MLP neurons of a small language model. Each row is named by its layer, matrix (up: input weights; down: output weights) and neuron, and shows model dimensions 96-191. Each number is 128 + 32 x the weight over its row's rms, rounded and kept within 0 to 255. Numbers have three digits each.
After each neuron's rows, "fires before" lists the tokens most often just after its 100 highest values on Wikipedia text that the model never trained on.

L11.up726:199155072133120118113095124159172089110099175084113124099093130122144140124161108103094148122143178101164147115120115139112116169070160239182141136072117125134131132119103137116128054164082106127142069113123194115077098114208169106131163127101165126128112026139191062105123199140119129106
L11.down726:099114137150137083139150062159146070099159149157077116136116135122144158124098194106110192116146161184129115162131123130125103123160194118110147109158140126113182132107129152172060158119140179157088096110097081137144123137121142096162144092140134108091102137154193064118150142177104120139
fires before: "ut", "an", "iv", "ord", "et", "ay"

L11.up164:099126112137115171154180128090147171106131150137126161206136128137094127154094102091124121126112111140113162072188106120137113167066180108141163113131107185181116096098102120071103113201190061128089116112130141184200130139106083212053138134108106095145144140143139149157147140100147075147
L11.down164:172088124130176060094070078101128084099157078158159201111163183123157172115129121127101141087171101104138134128107140111118152119169068189137099158112173132076136114107130146169095109148105154136103078137176105119107123135175092139147096194091134121057117175078140141099158137170159107169
fires before: "|", "p", "ile", "o", "i", "ment"

L9.up267:138160146080090116099149082141113162041180070147180131114170205132094101108132115134119134134132119170119095113127144116089133132136082108159131139123190092129127142140122179128145117144166179134077126179159089087103159147119182066176138135178163153053105117205162180146148123175137112113
L9.down267:145127128130170075117190142093173108180155088135138105128154127121128117168125166127121193134123148074116181143194119123126153114091090199123122080186137118117181133161092118145140121143108146153134129112092116161165091136154111112083080097035119083166141094123097145135070169092161156141
fires before: "19", "20", "18"

L11.up84:189064136077168140097115120133127136148119080082157186113127107077076152030110088103104109134181149109153140143120073126112101094182152191133121079131107169158140131104096123146156129154137077078086161125147175160105161102132144057114133117157144120132111133099114177145172102142116115111
L11.down84:086212170125111126133114117213143082161118120093119121123137099099091142118167097111174108157129042116087156112131112108116116181133197146186118113166163111179108154141089147101210155117158159153118087131128180129188139127142080135097119143164128154125124140096157142134112101099165098147
fires before: "-", "is", "st", "20", "i", ")\n"

L9.up539:108165086144186113132140146093172174158109113128077152162111162117108176099095099102144145130132161156084136026113132127071115164142117109120098147122130102137102076115131149158083126159131116100113134095218154152147111136111112138129127112166128109128100080101106172056162158196163147130
L9.down539:140109137080124099141075130166081143117130086109159135140163136171172128136166057142112186141067068113115129134099166057108091139063101182158141173112129124143137119134141150104148128153131131163096089099150140155134160095127092186140180121168080128107118174111062172166116092130065136114
fires before: "ral", "ury", "ri", "ry", "es", "ion"

L3.up524:088131118139120082127134125139162119121197122123069185171155149084056106169099094145104112114097146177103131133120185107134117044154141115151142119121144089145101074180084088166115161115137100136132191074155119113131133123124104170082157115143063167094122142125135122122158173122123101122
L3.down524:126123123083115049167179121162170138169128085130155144156147095136139162116048127149124130161139091097072178151123126166094129079123177094133130161193087193112160130126138167112170128100129139087148135121195150103101121116100091133109128142085121124094118100112122122101116112186099156106
fires before: "le", "y", "c", "b", "|\n"

L3.up540:181147152136149090148115080166168144157189205167137122106128147088098168161101137132100142147146162071159116137134160180132126080072142155137146134126099110068094083142153140152150115098159154131098189091149147179129172141117141145040122179103105129173155187072112136141088151166103094136
L3.down540:088131149147108104162078146143114105133124163163154165136091111153109149134181155102096159122127171195186108097147182156122083122091146124118068059184075132137143058095198107125147108100126178112149162143072107110173135123123170113139128098118070083141130159074122169125146121141137164186
fires before: "p", "per", "t", "pl", "ce", "ec"

L3.up830:051185095158120111112121088010180135186088091096097108118166125107079100069138168115170092110141123132158112134117075079111117095154203143148075173107100132116086098130125106176143148092141149161161139070095144121180097156134131139145172127136138145145108110155116114112063120148062139097
L3.down830:089121137170130074131103110153126114093129110097067139142165129103118116095145177139161075148091074150097097140135108089116113108132225162173089139170113215076147101154140085140123112079107234129128133093090147083121138127168095206159119096150115193114123178159170141148153076205088128146
fires before: "im", "iv", "in", "ess", "is", "le"

L10.up610:106174092140131096110088129108113185150101080127125107132101156096178139115086154127105181149107135167117132135123146108110124108102158129135132102081131158145103153109111156159173095121122087147064074162150119111097101148120109200129111107169164082134093114112123145131158121172096078059
L10.down610:114131118144125145191117151126108082102185072157120106069102129156156101157105123138156159132127195140099155149070107129115102118069061142066156122074138130118173116147138125092183105123149175133108079107124066116152108124132144152120176117083107172132148146136128116149149123101129122141
fires before: "ess", "ib", "le", "ec", "it"